{
  "head_dim": 64,
  "parallel_block": false,
  "init_std_qkv": 0.0224,
  "optimizer": "adam_atan2",
  "learning_rate": 0.000998,
  "max_grad_norm": 1.0,
  "warmup_steps": 215,
  "decay_fraction": 0.78,
  "decay_shape": "linear",
  "batch_tokens": 32768,
  "max_steps": 10755
}
MLP neurons of a small language model. Each row is named by its layer, matrix (gate and up: input weights) and neuron, and shows model dimensions 0-95. Each number is 200 + 40 x the weight over its row's rms, rounded and kept within 0 to 999. A neuron's up and down rows have the sign that makes its largest values positive.
After each neuron's rows, "fires on" lists the tokens most often at its 100 highest values on Wikipedia text that the model never trained on.

L4.gate416,204,198,204,193,227,202,196,123,121,202,188,228,191,185,190,207,160,180,209,152,195,272,204,198,188,202,205,193,135,198,200,176,162,210,214,209,136,186,195,214,230,233,186,167,233,201,221,171,203,330,211,183,216,222,124,199,245,268,208,240,201,203,209,245,196,212,234,147,191,343,150,225,190,196,203,218,188,337,252,213,214,199,198,235,228,208,221,302,182,173,175,184,204,195,207,249
L4.up416,204,207,197,207,195,125,195,45,117,192,220,243,222,201,195,172,186,143,216,157,258,242,226,207,187,222,194,236,102,197,195,234,149,193,172,198,183,159,213,193,228,191,195,170,225,188,210,200,135,266,208,203,203,186,161,236,189,270,171,169,214,181,179,242,222,212,216,73,216,270,202,198,237,193,188,182,221,258,236,233,229,115,167,246,213,220,231,272,208,194,208,181,219,229,195,260
fires on: ".", ";"

L2.gate453,138,159,126,257,183,196,212,133,112,181,212,187,136,250,202,105,242,166,278,199,185,184,186,221,165,207,184,238,152,185,193,197,181,206,205,281,296,203,271,234,184,163,163,221,208,199,160,189,237,180,102,250,155,247,185,195,229,185,275,206,237,177,147,194,192,209,178,194,179,211,243,189,197,186,217,273,190,197,194,214,220,182,237,164,218,228,179,248,143,208,129,206,168,202,213,213
L2.up453,188,192,239,255,243,189,162,182,256,122,172,143,144,279,249,280,213,257,148,227,220,218,258,261,219,154,172,219,201,247,212,197,246,165,220,187,223,191,143,233,184,130,167,125,209,192,215,167,141,144,291,205,164,128,241,209,230,244,201,221,243,199,172,280,224,182,220,218,223,202,173,168,232,167,156,286,245,198,236,193,175,247,179,212,243,188,221,229,64,204,142,179,192,208,182,205
fires on: " F", "\n", " Mar"

L7.gate20,172,190,153,226,221,156,177,202,226,221,210,193,207,234,224,167,193,204,198,197,290,214,180,209,242,156,176,152,218,192,241,233,119,157,190,170,213,194,218,173,220,187,165,186,197,237,247,203,264,214,131,172,276,204,163,197,164,70,147,137,235,269,210,216,193,117,226,237,241,202,177,191,172,265,228,137,221,154,147,178,220,132,197,165,208,195,179,202,214,173,143,199,232,229,218,228
L7.up20,178,194,172,237,205,189,212,166,151,197,245,257,183,141,212,165,120,275,276,136,230,206,209,263,228,191,237,128,200,207,212,117,117,137,201,200,235,248,193,141,177,283,267,202,154,207,147,249,263,185,143,127,263,161,202,260,160,147,161,240,206,202,214,173,163,115,262,196,191,153,217,228,249,233,182,174,259,146,225,234,238,193,156,158,202,146,147,248,199,257,124,224,221,198,179,247
fires on: "ing", "p", "k", "es", "on"

L8.gate115,213,206,266,134,224,190,275,208,203,225,159,147,170,223,169,212,235,201,188,226,139,237,161,160,157,207,141,219,158,255,206,209,183,140,192,106,220,281,231,160,132,141,183,190,230,255,254,194,187,193,158,269,270,179,241,209,176,191,185,161,246,100,231,288,254,288,167,237,202,189,222,200,186,180,192,200,230,232,195,227,212,274,120,209,254,143,172,173,199,190,240,173,222,285,282,192
L8.up115,178,257,216,167,145,136,165,217,150,229,174,163,204,179,150,160,217,140,150,233,180,186,171,206,227,151,194,203,159,263,236,169,217,210,207,116,207,239,233,183,206,179,234,259,268,253,123,244,216,271,194,234,310,219,130,233,126,108,192,189,131,178,137,213,252,168,212,170,203,166,237,182,152,215,277,194,205,184,251,223,194,183,294,207,152,172,164,150,186,179,265,159,197,205,235,144
fires on: "ound", "l", "r", "il", "c", "n"

L7.gate402,242,274,213,165,227,187,228,223,263,155,257,203,266,246,197,193,173,170,168,260,256,254,200,175,184,181,224,265,180,227,154,167,208,227,149,54,186,133,144,167,157,172,206,198,227,120,136,202,240,240,197,163,157,160,164,247,229,238,225,221,178,177,173,280,231,183,217,173,214,223,185,168,203,223,179,248,205,195,154,159,145,229,136,217,177,239,220,243,241,181,230,166,162,184,177,167
L7.up402,172,177,190,189,197,239,108,184,194,167,173,211,240,146,252,197,173,218,101,209,244,204,163,210,276,173,192,123,213,188,194,196,174,200,181,248,195,137,222,194,225,140,175,224,206,224,276,194,209,151,152,179,237,257,216,234,152,219,197,162,215,232,162,145,207,258,207,162,185,223,185,194,174,188,126,185,194,280,184,180,236,215,214,167,130,227,173,188,187,207,202,203,165,211,280,217
fires on: "\"", " \""

L3.gate477,166,186,219,99,167,212,184,163,189,141,164,275,147,253,169,153,208,252,210,243,188,205,206,153,146,123,182,198,206,194,214,208,213,223,202,175,144,192,218,228,257,209,204,227,187,153,238,206,183,145,124,220,163,151,213,159,207,209,185,223,198,223,213,227,179,262,300,212,202,163,183,200,206,116,128,262,170,289,248,231,191,200,158,251,206,247,215,230,285,232,253,150,216,194,250,180
L3.up477,109,168,253,144,155,224,139,169,147,118,148,258,218,179,201,190,191,259,141,199,156,200,138,179,186,140,197,169,164,199,197,215,141,219,217,173,220,261,260,267,280,228,188,211,210,255,247,171,160,125,160,191,217,208,222,198,107,152,189,233,157,209,116,222,191,185,256,190,204,164,221,237,180,159,126,299,166,232,273,233,246,213,237,200,193,216,252,227,207,239,270,203,255,208,257,187
fires on: ".", " B", "n"

L3.gate62,239,201,159,184,139,219,151,143,130,212,165,232,243,255,201,158,221,217,191,197,170,207,158,215,215,237,188,183,190,232,211,196,200,156,220,200,245,200,264,149,245,189,216,194,210,218,175,266,177,213,223,237,218,219,186,213,136,179,182,206,241,271,171,244,200,170,207,133,194,228,173,232,300,253,160,235,274,215,150,210,197,87,264,203,212,183,204,240,205,216,289,181,200,170,200,225
L3.up62,184,199,221,166,163,232,222,220,161,260,243,228,194,187,185,158,225,225,220,165,211,271,216,229,151,171,172,192,221,148,182,202,240,200,204,213,222,193,275,180,228,121,130,235,191,206,211,203,165,245,229,182,319,169,183,181,187,203,248,140,204,232,160,198,261,274,189,152,245,191,173,220,279,239,161,243,171,162,243,212,142,102,195,210,199,246,200,219,253,215,167,168,309,195,176,244
fires on: "ly", "ers", "$", "est", "ay", "ions"

L8.gate659,219,196,223,235,183,177,254,293,261,205,254,218,220,188,192,203,131,241,290,194,183,203,188,189,224,149,221,223,197,171,160,193,218,242,236,168,179,178,140,220,160,208,193,214,215,184,205,186,193,182,134,190,189,212,212,160,237,267,223,246,201,161,222,222,219,210,293,213,153,240,196,252,244,218,252,238,163,182,235,235,113,305,183,177,174,199,124,260,194,202,232,172,144,184,118,194
L8.up659,212,188,218,117,265,229,217,212,204,237,223,260,265,169,270,237,159,158,198,179,203,217,127,155,152,174,180,286,187,210,184,158,211,191,198,121,212,155,181,159,186,171,129,287,222,182,181,208,189,141,173,188,228,235,226,192,290,201,210,192,95,245,187,226,175,189,218,167,202,141,199,182,193,188,161,193,248,319,256,217,229,239,189,194,203,195,188,216,195,191,247,195,220,143,281,216
fires on: "ou", ".", ",", "ear", "3", "\""

L4.gate309,181,215,239,179,182,200,213,106,65,212,187,218,173,171,219,209,148,183,185,182,209,245,175,180,160,172,205,181,128,174,228,194,196,184,182,206,163,212,193,242,231,256,195,175,193,176,200,230,185,298,238,188,201,165,180,199,223,240,190,289,193,190,193,257,203,216,215,150,185,279,140,205,201,183,186,315,187,307,228,230,203,197,261,245,217,197,179,286,201,213,219,211,190,244,215,227
L4.up309,198,214,207,167,136,166,248,112,141,173,153,237,173,171,197,221,256,125,160,166,237,257,238,195,183,247,226,164,101,174,174,327,155,212,174,200,192,181,161,211,210,220,150,191,188,195,200,241,151,197,209,167,193,186,213,194,154,175,211,212,204,176,203,194,216,203,225,158,176,237,201,222,165,219,154,254,171,284,285,234,203,141,254,261,166,202,189,245,226,186,199,161,221,207,194,187
fires on: ".", "ly", ";", " B"

L8.gate189,262,297,163,205,195,238,201,196,197,280,258,178,242,236,284,150,239,175,261,214,164,178,114,176,205,241,162,282,212,204,220,246,140,166,171,228,278,143,161,151,181,181,155,193,239,197,241,146,249,231,137,188,182,184,226,171,212,228,183,135,180,137,242,162,207,131,162,222,225,189,211,215,255,220,226,162,263,127,269,312,167,233,148,183,202,233,179,263,261,180,253,236,223,202,216,165
L8.up189,187,240,155,196,177,209,162,189,260,223,221,284,234,217,209,180,229,221,201,229,116,227,177,173,236,246,261,185,242,211,180,191,215,200,253,235,246,239,206,247,277,253,110,213,120,119,206,208,168,152,191,253,222,174,136,185,222,245,135,160,266,180,219,211,185,182,163,185,373,171,128,206,219,196,196,152,203,195,223,150,271,188,271,225,216,232,107,179,220,165,240,147,249,192,265,153
fires on: "ion", "ing", "s", "e", "on", "al"

L8.gate503,263,237,152,211,254,181,278,223,130,225,256,168,197,207,313,148,252,204,213,110,200,144,137,261,214,211,206,220,227,161,226,229,200,134,162,187,156,196,221,266,164,123,231,194,188,263,162,169,243,127,159,237,262,123,180,209,208,164,237,171,162,151,184,172,152,167,170,203,184,203,167,275,200,204,143,171,172,240,197,293,144,131,295,221,207,230,229,213,249,158,173,211,152,213,200,204
L8.up503,192,231,236,224,201,226,183,278,188,221,204,180,156,210,239,246,215,215,170,245,190,147,183,231,216,194,263,203,213,204,255,158,191,145,210,199,122,198,225,227,224,185,236,146,191,218,169,218,143,229,216,264,216,169,135,225,169,226,212,237,194,154,226,147,165,196,210,82,229,220,171,189,269,242,174,222,166,195,165,170,135,196,171,214,200,159,156,237,211,259,173,178,272,178,212,224
fires on: "s", "b", "ol", "our", "ive", "ing"

L3.gate311,197,179,189,193,136,265,158,143,59,185,228,230,215,202,195,162,199,192,210,168,186,200,203,226,155,248,181,186,163,161,229,206,191,232,208,172,190,216,306,183,264,210,250,138,198,182,188,185,207,211,203,249,244,224,203,187,236,171,235,275,242,168,154,207,205,198,219,172,189,204,148,289,224,202,240,299,156,198,179,223,175,219,289,217,252,215,184,217,153,196,197,230,191,206,220,181
L3.up311,206,211,160,183,156,216,280,332,225,222,204,255,153,166,217,197,187,219,190,199,143,187,114,237,235,184,182,168,260,160,235,144,231,218,224,308,165,281,234,194,211,216,230,186,158,188,216,239,149,239,198,291,214,178,176,218,286,109,215,224,238,203,136,230,193,230,236,266,202,238,187,262,191,204,177,165,205,195,195,189,159,214,212,136,195,313,183,162,231,229,194,193,241,259,190,201
fires on: "ly", "et", "ers", "ions", "er", "es"

L3.gate53,231,214,223,224,179,258,120,94,89,201,174,221,204,181,175,172,124,209,173,180,171,218,238,217,235,174,195,226,175,201,233,189,210,195,202,200,173,179,242,191,243,235,205,170,169,160,222,214,174,232,191,235,214,192,131,192,267,186,230,264,264,203,213,215,207,199,270,144,180,204,163,275,288,179,208,267,190,246,250,268,181,165,228,221,255,216,142,294,223,212,232,224,194,201,194,201
L3.up53,217,225,181,202,209,213,190,266,203,171,203,193,201,208,188,171,179,241,167,266,177,193,133,214,306,185,171,220,237,187,231,155,209,159,217,315,170,222,249,214,159,213,211,115,133,193,221,198,174,233,166,219,213,198,93,260,233,212,192,218,240,191,161,210,206,164,172,277,198,173,161,297,234,212,204,168,202,206,212,212,163,197,191,159,238,258,195,237,249,179,161,216,172,205,190,215
fires on: "s", "ld", "ions", "ts", "ers", "ion"

L6.gate427,202,212,309,169,180,160,130,76,174,215,190,225,180,185,178,194,135,226,249,201,189,254,221,252,178,157,201,215,124,209,195,178,210,132,187,134,159,218,201,269,174,196,210,167,247,224,302,189,162,189,242,196,158,279,208,198,172,203,220,196,159,250,116,224,200,223,230,128,194,284,219,223,238,211,222,235,220,178,200,211,180,182,227,216,224,172,254,267,230,195,177,216,190,188,197,283
L6.up427,152,249,171,141,148,185,237,263,208,206,168,240,182,200,190,132,218,180,185,198,206,185,150,192,264,227,209,174,241,95,217,160,221,245,205,293,221,144,183,233,186,209,102,219,204,187,192,209,189,169,146,169,207,231,198,121,238,94,211,217,167,247,189,160,212,170,155,197,205,190,221,207,218,229,214,224,183,251,141,195,210,224,239,155,181,179,246,219,277,228,241,205,282,203,194,181
fires on: "c", "en", "n", "v", " by"

L7.gate666,203,218,353,211,177,194,182,133,142,262,142,229,206,223,122,214,229,203,209,272,159,217,208,201,223,152,217,197,138,212,243,183,252,162,199,212,181,230,224,155,159,196,158,191,238,233,215,150,166,246,206,188,211,173,208,228,233,202,239,265,169,179,279,267,211,253,233,270,181,189,228,200,192,181,242,256,248,215,210,211,174,185,115,198,225,171,246,171,191,209,232,202,259,235,150,163
L7.up666,161,262,203,187,152,164,269,196,234,155,157,198,182,168,209,132,218,240,142,235,192,203,177,172,215,220,250,185,222,274,200,150,163,236,211,178,164,249,243,183,190,144,185,243,242,216,195,175,200,225,255,181,236,190,220,268,154,165,208,175,226,240,160,162,187,153,176,227,212,180,275,134,186,342,237,181,211,154,190,204,178,138,195,161,173,188,179,172,197,210,183,201,171,188,173,210
fires on: "f", "l", "ad", "c", "ic", "le"

L2.gate616,208,203,212,148,199,146,145,157,108,174,181,197,161,81,185,213,194,215,182,183,202,222,185,217,217,215,187,212,197,214,183,173,187,159,281,236,218,236,290,254,183,221,181,168,204,228,269,55,175,102,188,227,301,212,343,211,225,193,325,186,141,183,124,258,197,188,151,209,188,127,170,285,169,72,173,264,152,270,144,192,223,246,221,194,265,204,206,188,211,200,120,187,230,171,281,235
L2.up616,196,205,237,144,245,262,174,245,169,175,132,264,253,307,194,219,241,162,244,201,197,203,187,171,239,243,210,262,206,171,209,191,194,156,195,246,222,180,210,230,167,162,203,196,193,250,233,163,191,209,160,188,241,201,194,223,244,197,273,191,108,143,262,64,233,243,251,205,200,133,270,200,262,175,240,263,113,216,203,197,221,174,211,191,180,223,212,193,336,207,218,212,232,200,208,222
fires on: "ork", "ount"

L7.gate349,202,97,163,281,185,111,114,226,123,236,169,235,170,251,215,126,205,155,217,171,159,186,239,201,156,170,222,162,193,177,216,249,179,198,204,172,178,221,273,198,208,200,241,204,274,257,195,272,204,207,203,175,219,232,179,139,225,218,208,189,164,276,246,227,206,164,254,208,178,195,172,210,226,176,251,190,153,200,155,178,206,189,159,244,179,193,227,200,153,221,172,243,132,173,106,171
L7.up349,184,185,137,186,202,192,112,257,256,179,209,156,213,236,282,214,161,124,226,200,190,184,225,207,201,204,187,221,184,243,204,240,189,200,197,231,176,145,136,216,165,174,289,228,217,182,172,231,264,209,235,119,165,169,212,168,203,170,160,173,178,155,213,200,210,183,181,208,218,233,168,228,266,129,156,169,191,205,212,159,205,132,117,188,141,244,210,216,199,176,161,239,157,148,199,209
fires on: "r", "h", "ra", "ur"

L8.gate455,117,242,258,156,244,176,131,203,133,175,191,198,181,227,190,131,230,206,165,193,188,225,186,159,220,178,136,215,195,208,193,199,192,176,195,151,190,232,216,238,234,192,251,179,246,251,219,214,184,186,165,203,188,205,166,152,254,243,237,266,170,246,148,195,182,180,295,180,130,211,184,228,240,237,178,248,164,235,198,242,203,201,227,241,304,155,173,204,227,249,217,253,196,182,208,310
L8.up455,182,146,178,212,201,192,196,274,173,215,170,234,248,185,194,129,296,236,219,212,207,202,132,199,270,228,210,170,188,297,175,205,268,156,236,182,237,241,191,164,187,128,139,219,169,145,123,220,121,213,122,267,149,182,131,300,244,201,150,188,207,180,178,191,171,297,184,149,196,201,217,271,258,186,191,218,196,281,190,174,210,205,240,221,207,241,148,226,216,211,194,212,220,208,158,225
fires on: "n", "er", "s", "ed", "l"

L8.gate378,228,222,281,260,142,219,159,156,94,256,183,154,176,166,182,234,141,217,186,207,253,198,216,246,226,213,202,239,203,177,222,185,172,73,200,157,117,190,203,151,214,244,213,122,190,178,189,180,184,146,230,149,158,223,174,195,235,158,176,219,149,234,174,188,278,148,179,150,201,243,238,216,215,200,208,155,185,211,254,234,256,214,152,180,169,192,152,278,201,200,253,199,136,188,221,165
L8.up378,154,203,168,169,164,191,185,237,244,155,220,207,199,243,192,163,174,248,221,256,244,197,135,168,251,203,192,249,172,127,238,206,200,241,182,199,151,199,227,220,185,192,158,204,192,239,258,159,212,56,185,161,270,216,208,230,257,227,182,186,180,267,161,213,218,110,203,182,200,187,181,192,175,190,190,257,191,235,217,189,220,232,221,189,202,232,207,136,177,201,156,235,266,206,242,178
fires on: "s", "ic", "c", "al", "en", "on"

L4.gate324,242,197,194,202,265,159,210,136,161,229,235,234,180,225,188,200,249,199,207,200,228,235,171,202,195,185,202,236,133,203,187,189,157,225,187,178,210,186,221,240,203,202,220,179,227,199,176,202,176,339,191,210,213,198,143,216,190,297,187,174,189,227,180,178,190,251,211,101,199,296,168,221,206,208,192,167,205,298,231,209,185,129,153,264,215,226,242,234,193,172,200,171,199,195,183,265
L4.up324,227,208,206,192,251,229,241,111,177,223,225,253,166,204,168,185,190,165,212,164,236,257,163,206,153,196,183,247,160,200,226,153,162,208,208,213,176,187,209,184,189,244,194,86,232,215,213,187,199,353,217,221,207,199,167,221,204,255,210,223,180,205,174,224,207,190,221,160,215,273,159,236,192,206,193,148,181,342,237,227,173,179,171,238,203,203,256,262,188,184,205,190,225,189,207,276
fires on: ";", ":", " –", ".", " |", "\n"

L7.gate622,159,230,229,229,263,166,220,166,123,142,178,163,146,178,175,220,189,228,165,173,103,191,188,228,167,241,165,251,164,173,244,127,184,173,178,187,176,134,241,216,246,173,229,171,221,265,156,224,175,195,179,291,174,203,189,226,232,231,233,218,180,325,177,285,207,136,182,230,209,227,194,198,227,162,258,222,128,191,195,185,229,212,254,179,219,146,224,279,194,183,179,213,150,171,149,192
L7.up622,225,192,118,164,179,136,232,209,159,236,164,158,220,134,146,265,276,179,230,192,201,205,201,195,254,121,233,175,244,227,173,234,241,219,222,206,146,101,276,221,156,134,161,143,218,197,91,162,194,243,155,232,240,176,83,204,177,264,167,215,228,241,207,190,181,162,196,176,186,246,207,246,249,257,122,183,193,194,111,225,192,171,187,173,158,236,261,236,169,170,172,196,196,177,169,134
fires on: "ed", "a", "ay", "s", "ing", "d"

L8.gate68,235,179,192,126,190,146,200,222,249,170,221,175,116,255,206,203,260,229,237,188,186,199,212,172,86,181,180,261,133,247,225,200,218,253,193,185,200,223,200,246,151,187,167,249,258,234,110,245,210,249,186,298,194,196,242,181,187,199,224,198,179,192,185,181,252,215,167,177,201,239,217,173,247,186,206,142,232,205,227,241,224,294,131,176,215,219,164,171,243,139,193,229,189,207,158,195
L8.up68,207,245,169,262,200,198,237,213,203,193,246,241,209,236,206,171,212,236,201,199,209,207,179,180,202,179,205,190,180,175,209,299,262,188,207,219,226,255,247,158,246,202,157,182,182,250,128,203,210,262,310,213,225,117,133,228,177,146,254,140,228,123,245,192,214,169,219,244,179,209,210,161,194,140,274,190,180,190,268,225,281,134,217,176,180,255,233,112,191,269,280,184,101,202,270,182
fires on: "il", "iv", "r", "im", "ra"

L6.gate692,218,251,275,175,108,167,217,140,126,240,211,232,162,222,196,219,231,224,196,234,165,192,143,223,163,237,161,238,169,115,250,195,250,121,192,206,224,262,212,206,177,204,206,210,224,226,249,161,212,216,223,206,218,237,240,200,196,252,197,196,179,206,223,174,184,193,211,212,205,177,250,181,211,144,182,276,197,134,150,232,229,176,214,175,236,228,222,186,264,215,265,220,208,228,225,187
L6.up692,265,147,179,134,178,206,201,217,179,221,309,235,220,262,177,223,224,211,167,258,157,176,183,175,223,208,200,219,235,177,199,159,194,189,201,254,224,240,192,138,177,144,231,191,144,231,165,92,250,263,211,206,188,129,269,218,162,225,166,149,91,219,206,132,129,225,241,242,275,152,182,277,215,234,276,158,224,184,201,154,236,277,181,212,243,176,239,229,254,188,164,160,266,195,204,186
fires on: "irst", "ount", "ity", " a", "mer"

L7.gate623,185,196,300,95,161,190,277,199,160,199,211,190,108,160,206,142,182,244,247,166,170,195,165,181,167,200,211,182,136,263,264,180,234,159,200,134,225,211,218,239,196,229,224,194,176,257,222,213,194,219,156,224,130,198,272,198,182,153,189,161,205,166,260,264,224,232,181,208,211,245,299,247,210,229,236,231,190,128,283,213,207,200,176,228,202,239,215,189,168,203,199,166,223,131,289,164
L7.up623,217,241,205,171,201,231,197,189,215,192,239,238,271,252,199,212,181,142,122,251,175,223,151,147,163,246,218,158,94,219,234,170,148,174,175,116,274,198,254,194,214,192,204,238,171,219,269,240,215,174,177,201,163,165,216,206,174,196,187,125,291,218,175,241,229,253,249,230,232,217,189,243,185,204,241,189,209,168,268,219,180,283,213,185,237,252,141,171,161,175,210,180,220,201,227,214
fires on: "n", "en", "ast", "il", "ed"

L3.gate703,187,179,189,191,174,178,116,97,113,231,145,244,198,244,211,168,225,233,199,232,196,206,186,149,204,195,181,218,155,127,233,219,190,171,199,175,184,131,226,207,258,245,232,119,201,191,171,219,173,167,225,201,172,195,199,153,235,207,229,215,247,171,235,201,212,144,216,142,215,246,171,244,264,176,150,280,293,270,188,212,232,130,228,198,230,232,165,235,201,229,231,179,153,193,235,219
L3.up703,168,242,151,156,203,208,235,240,213,172,186,266,200,201,233,203,272,154,169,248,157,172,166,209,168,141,193,188,270,219,199,181,245,136,204,238,180,248,196,251,180,175,175,148,217,205,262,197,189,174,231,266,225,208,149,219,222,175,190,211,212,217,164,194,291,163,124,202,210,271,186,340,232,176,152,186,265,181,156,223,189,163,217,111,198,312,197,147,238,210,187,151,238,164,180,225
fires on: "ions", "ts", "es", "as", "ers"

L10.gate448,167,283,177,201,166,280,165,167,145,193,258,166,281,249,207,145,261,206,205,207,190,123,148,218,208,293,199,225,218,183,167,239,229,161,196,181,242,244,236,174,163,184,269,235,205,258,146,213,213,138,116,179,223,172,204,226,203,142,260,138,201,143,235,172,205,177,158,278,268,159,207,227,203,140,229,255,264,175,222,263,90,152,212,146,196,288,255,214,212,187,172,175,169,197,239,182
L10.up448,242,160,208,223,130,165,253,220,129,233,270,199,214,191,239,179,158,272,230,193,209,195,216,201,172,200,196,216,218,251,143,164,196,187,224,158,205,269,287,173,229,222,260,177,202,215,147,243,158,170,159,191,223,204,169,256,220,216,215,236,247,193,227,234,166,160,207,223,243,210,163,198,167,206,153,236,136,286,245,160,208,194,199,187,211,274,215,256,216,179,229,201,175,183,196,171
fires on: "iv", "il", "es", "at", "s", "ing"

L10.gate13,199,192,216,202,201,164,215,171,148,219,204,126,196,216,241,129,218,235,183,184,201,182,129,203,180,213,180,241,165,183,256,242,168,90,179,141,261,227,240,212,205,43,170,197,200,228,179,128,156,159,136,227,175,217,257,183,189,135,261,182,224,225,109,168,229,177,207,184,230,170,234,273,204,255,250,174,144,263,226,271,195,138,255,169,221,219,249,179,188,160,183,211,197,205,217,191
L10.up13,215,178,186,164,110,115,153,254,173,130,287,275,264,245,178,204,240,239,222,265,214,213,144,225,199,200,202,211,242,218,262,172,219,198,182,180,249,168,111,182,202,140,211,195,174,184,144,118,221,163,259,183,170,195,239,211,222,240,137,212,133,235,123,168,199,258,247,173,268,228,205,222,251,169,249,217,224,147,208,166,248,242,202,171,160,227,166,125,190,177,152,207,192,157,199,214
fires on: ":", "\n", "-"

L4.gate371,228,238,214,191,223,206,208,134,200,215,185,208,173,160,227,182,151,151,181,193,211,249,214,194,187,197,193,219,144,213,217,116,196,177,191,185,123,215,164,193,260,201,231,87,230,237,188,178,176,312,184,158,209,215,88,221,258,281,210,255,171,227,181,242,207,224,189,180,163,315,159,246,220,208,182,183,190,335,183,206,215,159,188,236,217,222,234,290,186,195,208,200,200,201,195,277
L4.up371,203,193,182,223,178,106,206,121,168,155,213,239,187,235,215,244,248,149,194,151,244,254,170,231,199,214,203,203,160,248,177,343,152,181,210,179,201,189,233,261,199,170,180,263,240,216,206,186,187,184,208,199,229,191,193,202,119,204,194,101,164,197,195,137,193,194,229,84,214,199,235,196,134,207,249,148,215,240,277,194,196,191,163,241,168,205,271,198,227,194,136,207,194,186,248,214
fires on: ";", ".", ":"

L3.gate454,212,155,123,208,200,184,194,169,121,175,211,255,114,237,190,177,184,237,168,216,211,203,192,168,154,173,176,190,192,186,210,189,167,232,216,155,219,191,167,194,207,229,128,156,244,157,190,312,199,175,221,223,161,182,228,237,224,191,166,201,243,162,167,202,162,226,269,233,206,261,179,194,233,130,117,265,185,207,211,198,158,241,203,230,212,161,200,266,223,227,316,183,219,215,240,208
L3.up454,151,250,193,151,169,190,199,215,159,208,202,203,152,196,187,231,96,209,183,217,219,248,251,183,163,179,236,201,169,184,194,233,165,266,186,186,208,185,181,121,221,257,192,236,216,231,239,232,199,109,228,226,253,188,307,214,157,168,222,230,229,217,270,208,173,261,292,204,193,155,257,168,229,175,137,222,174,200,184,199,200,196,241,261,210,114,207,241,274,209,258,194,251,166,206,180
fires on: ".", "ore"

L8.gate243,258,211,201,222,229,261,178,153,192,161,215,190,191,187,343,170,215,184,186,169,241,195,149,236,139,199,188,239,182,191,179,155,117,203,226,157,230,150,245,248,238,201,217,199,188,248,212,202,266,163,224,168,288,199,192,87,191,181,165,143,222,261,168,216,209,133,186,266,182,193,198,222,185,198,188,129,189,237,173,233,239,278,189,220,195,155,128,188,196,205,161,157,226,110,214,281
L8.up243,219,219,249,205,157,170,208,156,147,204,140,273,196,213,261,159,163,264,234,210,260,193,187,219,222,236,213,210,209,153,207,198,142,129,184,206,260,254,283,110,204,268,195,224,144,234,203,250,198,173,224,224,182,152,173,243,196,179,217,129,165,226,191,240,233,168,184,172,141,237,193,159,180,216,226,201,198,261,245,215,251,234,311,132,209,178,196,148,226,232,167,279,248,179,189,145
fires on: "on", "b", "p", "c", "e", "oc"

L2.gate608,194,169,143,225,229,218,158,176,193,263,287,110,213,193,221,205,266,195,276,194,182,201,145,205,232,198,202,330,191,105,202,203,197,274,247,234,202,148,266,187,234,183,114,141,214,149,207,220,204,182,153,186,205,218,191,262,197,184,188,208,217,171,173,194,185,221,211,183,197,183,188,143,188,192,210,235,195,210,219,232,150,154,210,204,168,240,208,211,175,188,223,174,91,149,238,127
L2.up608,242,188,225,189,113,264,226,137,244,198,188,139,254,258,117,255,158,208,190,233,216,210,212,188,185,182,222,223,187,240,194,234,170,155,184,252,186,227,97,183,193,304,188,187,204,239,199,211,177,155,187,168,232,186,205,194,101,182,132,212,224,236,89,197,277,127,224,259,218,180,182,234,195,191,185,216,174,175,238,201,212,184,195,199,200,219,199,86,114,194,191,196,217,224,251,185
fires on: "ut", "rom", "\n"

L3.gate114,225,223,182,168,213,266,178,138,88,188,155,248,155,137,184,147,226,162,183,135,149,190,230,195,272,197,207,227,185,215,208,211,117,220,207,223,234,184,253,179,282,209,240,145,185,200,219,218,188,220,194,213,261,215,217,205,251,141,180,213,249,232,145,234,186,146,214,167,211,192,172,281,221,212,244,307,237,153,225,244,205,144,204,215,260,168,154,244,157,205,218,213,148,257,209,156
L3.up114,216,243,196,168,172,244,234,326,193,213,197,217,190,146,143,200,194,171,174,141,154,206,195,185,267,177,208,239,263,269,223,172,168,140,178,305,248,185,224,143,236,224,255,149,186,236,193,193,173,262,180,247,215,164,213,203,246,67,215,197,262,245,229,226,192,151,190,248,195,185,210,295,146,172,186,246,221,214,230,211,204,225,159,164,211,272,158,187,192,214,201,180,215,254,197,192
fires on: "ly", "ers", "es", "et", "ion", "he"